MLP neurons of a small language model. Each row is named by its layer, matrix (down: output weights) and neuron, and shows model dimensions 186-313. Each number is 128 + 32 x the weight over its row's rms, rounded and kept within 0 to 255. Numbers have three digits each.
A block is one neuron, or neurons of one layer that tend to fire together. After each block is what it responds to, as a language model described it from the Wikipedia text at the highest values.

L11.down325:133133115091145125127167110157141152136115171145101070120111090175100123179165163131112129205132140063102127192166135147153111057172112110122141175161117081116163163120115135115133144126118084107092168116131093100065157096157139063165112155113167127153135099140055126137134162131173147130164099130131106107099088125148136161106153114155094176164138162081132114178136124171140140097078
L11.down328:161156101143090142083135117156147185169181110166147135144123107145121143147103117121136131141183084109092168160154101114103123148114177157138113173162131162149112080109137109181161102170140095190165109127086145148176145188092086155099146071154130163081125122230117155090159116071165165161175112096132142081096134131118012069097186148120092088124153125145097082128179131141109168136123
L11.down370:049153133116149133090161129168128183156103066144108159133082099102134107140166113158137176126126084139111101065136145136140190123136125161139146137125075095131088111066103175149141144090202140089148125129118139118136160091161157144183119204122096083134152113248143144115120158147162109125141169143135115148139169180100124170176100199123173120104095092122077155136084130160085161086177
L11.down857:124116138208059175120151145165140129100165106136029185130113120097135127042151174073116164164168095189101099096117103124111117181123099151161140129112118079163162146099090140154162088100073162172144171200124140124162069134094166144074135154175101102106133118148139113113084058171082142097164176118101136130132115125097166086150153119130104106133128154105145124117141125155171075092144
L11.down925:125111164170146133152088140154134121163125096146183077059143170139157099146133141144127112199105139104156081133154110124118125091173119147129139197187097125184138127124136115132082071106126109143183119066125118145085139171117192127148129136134103072138167150250108110154142060058139122105151165104094127084105123118163083087138105141151128126172124129154128150082120079084117147088138
L11.down1083:090127107075148137150118144119115099094188144096145114127152108128199129118147112180139124113093149137095103062111111167122184159173164146158063199171073178112144160162080109190107146138127163156118113092081133165144121105103093151138085182107120143111102158255114094088113096060124166170216149142117123114162095116130081144086131106073067153100103122169138081078122100103159118089113
L11.down1108:128169132113137137134147132073232040101121145148165119034115096125070126156123114126174128129100151154181153100143115114130152121112165176181134127122133153133129115088150148148163034172152116212045133130119120126154153196121129129141092090166069073155165151043105128110141128124110171163123154164123165121115075175114131124100143134179119154125120101135137175135124164104112131125111
L11.down1686:142125175086156137119130096118181169112097127151117161138145164083120080171198165142174150141137118154097126140119122109130076170121137109123077135136133078165143147120091122146175050132099114214190150164135108064097101128101153109166153094130147119121147099171141140120180157134136169140130156134100081104155159085122146129100115130144093126106124149201083107119063114099085116069164
Responds to: Year-predicting space. The space token just before a four-digit year, after a month name, day, "in", or a comma, as in "18 May 1937", "founded in 1940".

L8.down1403:099180179149145159113139132128106111104155101149135139092069155118108159153154167097103113164122120068155115082133088151131106108137180130084148153161132108139114136111121077174113142136097134115146133110158121098120133164138110108129116111128099110128153108000125145125108091167114148085134136120180122137138124142153120099188125134132131131160138102101170129159172110113140131103137
Responds to: Section and sentence boundaries. Closing == or === of Wikipedia section headings (Personal life ==, Bibliography ==), plus sentence-final periods, paragraph line breaks and row-starting table pipes.

L8.down449:151111128119156147157151132108149125125115126117127164108123133105170154114180115110142168126161051155113102084074114075123128153179126109103124082098104119096156183170162053052195155114119093134130151146140115111134122131116147124152136189084114088133112122255134173235142162114137095070121149144099097134177099134159123166161144172193103129162150146037124127163128105100180129100147
Responds to: Surname first pieces. First word-piece of a surname or other proper name, right after a first name or name start, as in Bill Hun(nefield), Dawn Stal(ey), David He(aly).

L11.down351:154138062123134109111129169153117096135117176144176133086164137118138135150109101146153113076136181122133086161092121126134137092123118100128100120128133144124120099139149101065110137131162148121141143154105154131138182096154166103095100183108134102085153099255078130087135125101106133130175131181139187077133125158141069153113105137138104082110126169145064131066108137126152137173138
L11.down835:168146071118104111191131130100105174183130096070099114112183119133141099148093098118116100147166098114094100165127149111124153123119104112112129113118143154139121105104156102069137144146131089142110111165081148102109153152122165156110131148115103159152093155255115164102191124120121076153142113132106119110108140030112141141115143098127068101133103131164148121075120159137072127133153
L11.down1136:157115087091133097131083105139151070149137081121120065125099139101124094139152161092153126108090145137140159127108203089111136188082147103163071135158148161168137169119070157110105091145132099099097119126095165111152116100118158130136107103160150153132090089255113107100148149070093131113180143119078171078107109125130115101119135137105132135143142153184052145158168128128117122079184
L11.down1405:130139091117138138135150116095128149142126100165085125125141144096154134121099154115126142107141125112132123103159102117154118138126114133139134109156088179124142108109132156138135129116139129147152125121135140116106153101113118131100125115098113137159107144255105093145170122108100131107139159078132118116124151132126124135103116127104126115116117142148121157035116142145099101149112
L11.down1531:138147092131150144129109104121118109138148092144138121150136162149145139137142155141147167152138150152106136084116123125172112159109098143116164157115124093121152110094146083123106128161127138172185127131147146119127140126126117132139113091119118114140147149255113098138157143110096124117138162075134111156107157130099162169106138090160142089097092083105120130013110119134128110097131
L11.down1551:133159125141136154134138140112116083139132166133099109123148111136146133125122154113108104107158131088092111108118141143114114141113160094135144146149105149088192163104116125123121151122126130153131136127146140096138144087122148148145092094126085138136081110255104155142201146156134099161120119127102108153133149091108128158106123088110120115144105112131157111078105158125113132182128
L11.down1662:142120111153121139176136112086124090126118134129076120127136128044135158129099116119155143104135119126135110121112086162143076116110129097118157163182102131161083141117130161090135088133174180145120150120137122169127174139129104148127098129207154117115087156255151112153181135092096190125171177129093105127109142126146119142097121096141153133162081168069151142089110149097098081140128
L11.down2015:151155154080121131163082208110173144129139135154101137122153150118119140097125151061164112155154145114170164135130152123154109111125098110128133110160096135133137105069093104138138124106093130176152155162139160121129136105154131094125099115215128127104125103255129119080132137133103093132109152127118140150133139124121138135073156092144147155154156120121080071091134121132174148196131
Responds to: Structural boundary tokens. Tokens that end a unit of Wikipedia text: closing == of section headings (Career statistics==, Release==), sentence-final periods, line breaks before headings, table pipes.

L4.down190:113107151136176154126149123175103115178174124149136172103137088056114168142091130150126159186072072118145127132129065122116138124102139174091135115132113140205133108119146075150148100123163105089124123152169150164162083108152163168128137097126136077105132152000140130093115112150173058157078117125120139145119109112164195159111128110126141108085177118120122186185131131115130120215167
L4.down340:119092151110145089147123096145120105109142123104168132093154084136063141093121096147084117167108113122120159124106105115154169138085171185109114136107105149174129168162136110121127070097143099113093108144156110172155117136130161158113125132134133110099154133000098113148087102103172149202136122143174139153143114126129179151131083121094131087093138118165114135123139148113133094156160
L4.down478:140096173119148099141183133181122097147129123098127162095134071104107092134100152110121084117101094068158142126145088124095109138107175154127117151116090161177183153117131108116162092098130095108119053158159158134119118145168127158112137090139143121096144153000109143122093133122141121140115146079119133145134102123123127139142107116087161093105121163138085142115149094080124114170117
L4.down867:144109153128162091114164086131132102118167117145129158120125097116146107086160095117128112136144091129152104129110127103114147103101140178087175138148115144130145124108119087160135118138141119084126113106115190109156076118091160132130155102073148109109131120000093137140069091131152121154100121109207155122136166025161166114113148166111099110102123148118163172100115127148104117189157
L4.down994:143166144157174150122148124044111167149104119142056166096125086099131133143106109123158116164100112080106128152159108136089094089121107196103106185127156110115087130133130127117081192131160148150137144134113148125156155123140123161100102189127098150188106102213103182110127102122096124105120143101101175121118111154108140095156074067117134097166137130096122157103151106130097141180095
L4.down1342:123112177111141127137157113163109128189094139059116145098123079108117090166107133137147107109102104085135161156136100134109088121109145165152102166118121138179180155120107105138138115086133113104177084156098186163132135140156109120110124123142105166114158130000117162094105114101155132139179124095153130154110117142146112159135079160106139098136135199137110126083144119080080143183137
L4.down1639:127139160117124114131162082200125141167171144140165215120152106120105089123136112155096121138145072130167183111126093087120127146108150148099166109098075164174133109100141092109118130139137095108063098165101109134136135124089155142124166124152171133088132131002134136141101129163149137157098160128161100122093102093134156121120102142089146108155105106118090166120164142100142099140174
L4.down2033:125133099120164107157184117079104113107149142094100148177121129182115119137109102120141166091102134146115119130164138155113169078155133098171152151121144153126135094095112086129122149155082089121126102088107119143056142145112065111116118199112124118088145115255054144102106121154081103167165153163099111154155203101092147092063132165146123125099126140103183147151098144143147153142097
Responds to: Closing markup delimiters. Tokens that close a span, mostly the = or == ending a wiki section heading, plus closing quotes, brackets and parentheses such as ".", ]}, (nl).

L8.down598:097099140133101154149144181150113167137124123072149090106118105112130112145100080159131101157108130074150109109116066132092120122125103098155104143157164161131182090102116130115150113151135143152092102161134117118152112134128109236146161111069141143090141108000120074133159136143107136187130173107114166129155105114101099129127146127093110140145088157161132131093077160109097145152163
Responds to: Verb after subject phrase. Main verb right after a long subject noun phrase, especially critics, reports or publications (called it, named it, indicated that, shows that).

L4.down192:147168112165182180130159158141134130189132117112120079176114134154114114116162087058167151124126118105137172105108157119115166090101144098127127189149131130112135101090152102204135085111136080124147099141148172091126108152114158140084109114162112129086148141105121156128101071090156109168143125121115170157110098137147118118133109145101107155142123125090114165149141130153115116157130
L4.down370:105106121141132139132132140133098106101161096099151106073107103127092155138098132106142147106191127088091127120152173083111134107096141129133172175157134120129058126060121122135118076120118115159103118165179129128136099150083161148134154104127162187111142146255132096116140089077106146191176174124077141152157089127103105095134104118073108130096121120097117109210138164139146101159126
L4.down394:093105111129144163115199164082111119142139086114142177135141088171100151167158101083134164149128105094139168119120150110171163059132140149121104194196109148144117119122197102144085113130120122093096085140153111076125121168148189146120160150120135098139128127094108093074097073095177089147155169089104147172138109151156099090116079104075159153108167063127104133192132147167101087169128
L4.down487:185121045135200092102127189099145122122140120118090052108090146150088148145107090100118135117132155122115131113069155141179205085146152101144128164171134072113116121056152137138109125099094083134137150133171146061144104136099149170136106166140138144126142113098117060162072107100119094074176158122140195184175104116116082131114128082060138066090170139145106161168157121143145070137167
L4.down730:156120098157158049103147199120123089142172073138092115140088170106095157079123086136114152124082121100127173102114100161103151081116088156109127198156136132123125152154170054113136090141107132161101113138176161120131141141137150151111061068140088160125155151255093122118154134078142161139180159130065148127115105081152090122168107136094178100133147139078138101199145208131111096153154
L4.down851:162172057146162115144096153126111145103152115163153065081122176124073171158152056123093145097102135099067146112116140119189179078118174152102083124157140108129101146099166118117086122128113096184151160175179115077143132141034169116131132147149095145149162110091118123140082113099138127087130135130135180183097108142112059102122052081129141062081156092088142118143165141120169089155147
L4.down1645:113091066125166148121124121102161129172161068158120085145128138180091156129161100081140110134172119143119166089120127080186147083141154102078139149146104103117131072101190100205148140109129132088111148155145098082148101161147192133136086175160071135108142122030085134186098106104150137128147122154157199152131071134145080096079074139119135152153154104120131138144133105142102093125151
L4.down1850:137151037138157135118177184166124121133147152123100153113108120160114159124135130093115167115097063124115178103122141106150181071124131085115097198134158159129167143087144106128117135117117102093125139135154121094126071171125161178117109201133148156137171113159074109090090109076124154141131172155153178182118108118135115130148132062108161119097094070127135118175178153117131083117162
Responds to: Date-phrase boundaries. Tokens ending or opening a year in dated prose: the decade "s" in "late 1930s", the comma after "In November 2016,", the space before a year after "in".

L8.down1671:140147112175106138142150132187062076138113206082135142144208129138164126128106094113132147175122146047130136129183144120062042117155144130128097100126111187144125135097114144148088143126145213078125115168143098101141156139106113114115133116101099119134122142192131130105149075104133190160158168152161135091121181185142110124103146142098125165199139130134160126087088161080084069173088
Responds to: Split verb word-starts. First fragments of multi-token verbs, mostly right after "to" or an auxiliary, in narrative prose, such as subd(ue), res(ist), h(ail), over(come).

L11.down788:136134153165162153145090119107139145137183164136126115175143186092143133097139058096171155126090147138146162073073073145080189125136083111129140197119154183136088158120137152135118110109158118163174115122063106071179130201073134123121137147142192126111080181086156165097201125112092161168116164193126069194148104179142099061081224126021102115097113142126157093119113172136147115105164
L11.down807:126109113135136192209201110145170124155126043112141160093176179072080143100148147103139155105092127180100132074156177157126120144126122111130106145196086040141136176158112143193171183093164130128129115140174088120160162163088126157156140164104103133114156158101085176071133157087142129159182085134111139136200149100156127110168124092143130196131157089099134122173142167133105139144071
L11.down958:125116173133078158085128147182121183126126106122200179067163122153086109142129108138112141155152097108155174088143181124156156128126183114153131102166168112083156179138141148087102148114112164157138140132117135083130114109143148110122130104088098097175168121000145198119138073140081126108153097143104143155123169160108140110153109130124107102128092123154154118146126123136151181097175
L11.down1049:199099081109138074111089130110142127144142142192133086108170095163111150072199112152133080170189142151156160145129133137110195093108106177101111143118116130148142185115134159109123116166132094139164120136143137064154131149128118108203118092107172122133147126000108157115167124158238121151135139157101158139076091111126118137100132119127140141163123107117091185107083148100124190103115
L11.down1343:169091093130132114109096097130111162146161133163124140156162117136081161143094130102056106118105134093129130107193119158154151131137112128128158187116192158192083127145119105107134130125097110138127108176085151091104118089083134135129124144146175123148157137084164107123174153125184137134146118146075160145148059104105091129155189135046159128152057125048162153097129088076119125137103
L11.down1363:116045112134107100073139110151116133153122121139138148104138053131080129078106103137100090142129098068068165162131147090149158121170170140152119142134142094073135102056162149149167071088121099114106103143128132169118122130098101161114092138120138059168107125044172148094112180126104143137149133093100165149114117116119095164194148171133132109183152122106147178118126113124105186106136
L11.down1567:117094063097132108214117152180103190096156107125190135081092125125136161125129175119101171145176162095147093185115088119171099128160128114079049120086103133140129133098202115116170147083100124113114105124126154108194128093128100152172218185160172132123125168057102146153173116092143128126155076120118109154119135118095141096226158109113149108156119187137107146135127123142110136103152
L11.down1826:170111150158150146167169189095163136106178110178119123098145108149113181065086127129142083131163142185163123119086117113117180150091098088131132128116157094182155151069152159147105157160152063140140171208108112144170101131131135131136143098129139102104144107060094088080135135130083157146105196138156095128170074131046187160148126106133126092100134126093099156136136096085134167120135
Responds to: Main verb after subject. The first token of the main verb right after a sentence's subject noun phrase, e.g. plots, means, stated, is, were.

L11.down115:082086114107111124127112091108148193199072125179064157120152101125180155097077164097104208146102068147118190094092099062105130112093155109142173171156144093110085099155080144169157148141104113115062153097122124108128123111156097141132142137113164154116129148216163124129101110145097144210097095122132141151069151105130107137156132122081158105130187156129118059131145175075096137105082
L11.down178:116122110118184198138130186066169148144120125134175099156106153129153141149124115143124186080061134064106153190154109069147114181148125130100174107133192121109124080124150130084097111123144085146100088126135100112149136151096114178103108126062119150103119097199111100101110196131170150098129132150081135094127119087141209185160144088074132116103131150081153126143101143115174164066110
L11.down459:154167104116089114081052144098165122100160136110180092133124141072171178135101116134177104141138162116062150113090159178144161123151118161165109101149173160135155129085175175126122136106057151101083114060118127161177191143130120124112229158110195081127137169240123168133135085082108172073195102152143086115087087125109132113141172121110100075111119170134154090086183182101124138037113
L11.down880:110138129130187122128157109093108156134153141133051158115114188127094143133128129144105110143109137119152084135098106163050114134088155155118146114129142111151091108153107156139113116115126107105128160139158098112128102133132069130145111159178151107107090186255121135180141132146121086157185156172090135101147168165062162136115076149176184146138083077145151135194126124130141110150128
L11.down920:186135154111158177122181105183138100081118136122187133126144158124146131081120166104156136120198143099180169132113138107136084072189152134168101104104165163172151085115134123137129140132121154074146149143163127125110137128132104124098110151141162128175121172121098136142123135155113132160103113126147152092165125080053108114112064157093139135079081138131146150123165084161075101103169
L11.down1718:100119081131127174127192113117116158151094110133108164161119121087097187138158128132123148100117135134155090129080139125115163111105107131150164138133168109119129121142105063141074162135107139111162154110069145094122142111157081154177098161138123084059170167189149165096096131128096149109093177188067111069082117101133173101137140132174150120066168127093187118161119176102090095087073
L11.down1858:150125153115082135126088119120110110126115149139053103154150160168117066021148088093141082099181162113065135105161123156092121111111146103136157139132191136151126120075090068170109078189118157113199099099105133126115147106141138124126080122160137098113122130171139052155105140082153144132109100179115117136119159092150081099131114141137113128114116100041105097150069140136108146101158
L11.down1933:184078142107118194148133123173090105106127100171115083110126119141131143138089091168134147128099088106154081128127100149096183125194133096109117106132153173078126114115076095131137154151100148098135111128108147150137122155115134147129112121131123093088110094193135161108092142132143140103128156185088142124167135110111102080095151163168146109108153159116140108161113206102103174153145
Responds to: Word-initial C fragments. Single-letter or short first pieces of words split into several tokens, mostly C/c as in Cameo, Calls, cataract, and circa "c.", often after a hyphen, quote or table bar.

L11.down105:158116101100141124123126170095164128158149099138149165166077135123085093108148145127131158124084133132188111096181131148127120126152150153110142162102149167161086168082138082149099132114137161127162125184175125187172087140120072109123144145099110089109114149255125147119185149124079182116195200123196154121108158084115117100112140113139195149142153134122128082202116133157160176100079
L11.down108:130127091161147096111134158141131086128135138150076080125037181143089100115127116159153062132120100158110138085115115181110186103139152058089117120148122177135165123068135134105123131192114096148115143184161098113157126142102124113199156132145138182048093135232060139137093102094118157151115204137139107152089118118091115133099139167144090129137118096150111133208117160089130135177138
L11.down227:101134147126132090175124125071149130140155154116143151097113146088127126132136115083193163076105171127125134117154094094138083130076134135145153143093071137106116187159115074115177171097171099125111122097099133106145117127142052151106100117147125131144174124122135182099175125137091154087144146151145119099113204161185160129121147142124154141136114111120147156096131089131135114158191
L11.down339:135127118158118107128108150115065085117115066096155091116125109129200144134184144142096100093172184129144096153110088152080104073097163114095173209156135137075116185112140108142093144142135095107134119149090068115129139123141092154152145150110111121099155054135146149142101151143140159129132121129091166105150081122180111171134089091154077134129130160118131156125083077143186156168154
L11.down1278:199117200112150056119148152075116124120112095199155127130058116103160103125105094133134185111112153148140125102144125101117111105180113153140105134130165090131073153131142122128145148107176121112080179173108151168096186123123083145169156141157152135087148077255137102149122172074174153157104138140098121104199129145139137092116147085181111107137155140141136126155051160123160170054098
L11.down1522:114146072143079134120125095135115156087113100126177081099142082120111144114112118196106146114122131133072102120112145132129160113186118082103132123091170148139082104165142147107151160132143129158130165061160165108147096130152091053123105161135173145108167111154163178135162102136124132135130091145165120148137146107088136147127054101146119073104162143058166138185164095128108112124162
L11.down1573:109123121167162066161132157164110137160181176193124130079105204118091108118163143163152150051079166150180187089161098136119164135123116149117198117083059140117151076189116143119169138099124119139130112106111119188169182107166096112169147088118157119102111140193106089123140105120129098119157160070133151113072109112108166135123141196070109145130134155149147106179100083130160172150144
L11.down1621:120107119157208136083163161122132132092142137134111112035084124118093181097153092151123114074134153097124185087160112145165150155191103124133067119140109105106116092167168162160090119104127176137130107087133133157169113147143190099113162156138179134150103137205146115072082171067141151170164134128118126144105118167171138165174145160132077080164169170103062161109154091119104111125066
Responds to: Start of split words. Fires on the first piece of a word split into several tokens, mostly capitalized name or place starts after initials or in tables (St·ennis, D·oty, Om·aha), plus digit-then-separator pieces in numbers (9.5, 2,700).

L4.down591:114148107154117115207147133149134097150117164115121095157151088142142114173157082134116126107046114107177086154159162207162142133157094055197091146105151098106116108117121076157156121101084141083113150099160152150133109085127151167119116129158156131104158109255115077176149114129154126145163113105177123079130172117084123182144165096157101164114111104041135141125165123162161131088102
L4.down624:102103155118107061166126136173061101090159158153100111160162131166099072124149113142179140172166156157179102138214124135191130157122104137162102116100122151097082154162148121126138089132132156160116141180163202150097169082121124193083113151124132129094151103255103144145101140092128086123148141133115134080148150101100114112138130168122099098088091165104086057121134134064183118115095
L4.down1165:177101127146125199130140121110193115186128065145115139099143148137164079122177062142161110166133148107082101122138148149129117136148049109135111133129180126162155170101143158143069126155131102120202081108110117166119094170197136117099165148143146086135184143112135118119164079098106181145121104094090110149164214119103158100178137090163174177167133083094101098136134122144142067127128
L4.down1247:143150145125093116143089143142140152127085124145111137133162115091140100155090096138193114111175117131131094104095186109151131139134100174107147159125138091163147158124161124107117149133095093141153090148164129162102085123149151120083111071139119124148221162255140109140149121072180078174079162069179073160131152126085137090133125119136103124123071168163171065123102187123134166166158
L4.down1328:163122172144048116189099112153086069066115128119111092167106130118120101152093108147167128143195128126123099106137139160184116111153112127182078121139129126141159144137168115105173113201125132146125148153160159135082128140154157168081128104122125131076200111255116129165175150119078095183074117161153118127171175183105149118165125109182076090123074130142112096119128156125184144154077
L4.down1417:110177163127091122076139173187155119158099126109103139180178117114151084141154096119151114083140103128099109087174167154064090082138094154108187107103141196126088175138135118168079123155176181109099117165087137078113046074151099122167123170115129102094128117230126149138158136166121177137082095120116120123082121078151135180150123128095078118152153161159135122133147187078171114145083
L4.down1670:139190145124078126167094148114150122152132116108104045166105121126113140147079094141151133104152098140161095092089151148159102149174149142172121118119127130100158177070135178113148138190093133132131131165165116089090148122140113161115135097060096115102132178255155142149156127175165152177087155117113081152167163091147158147103145117130084086113095138130130087095125219207096118118086
L4.down1938:137180092147116076141036096096161074126132101163100185100107091140169128141127121114158173131136118139138151166153153098128146138107134176110229109107160102119153151092164165114100125157141167136123148129149102108166103094111168149167183131152155122133105124000136123109105112143138143155086116093099125098097127151219084051163169094110154127122104146134122168108143146132183089048148
Responds to: Main action verbs. Main verbs naming the central action of a clause, right after to, a subject, or for, such as played, performed, scored, pay.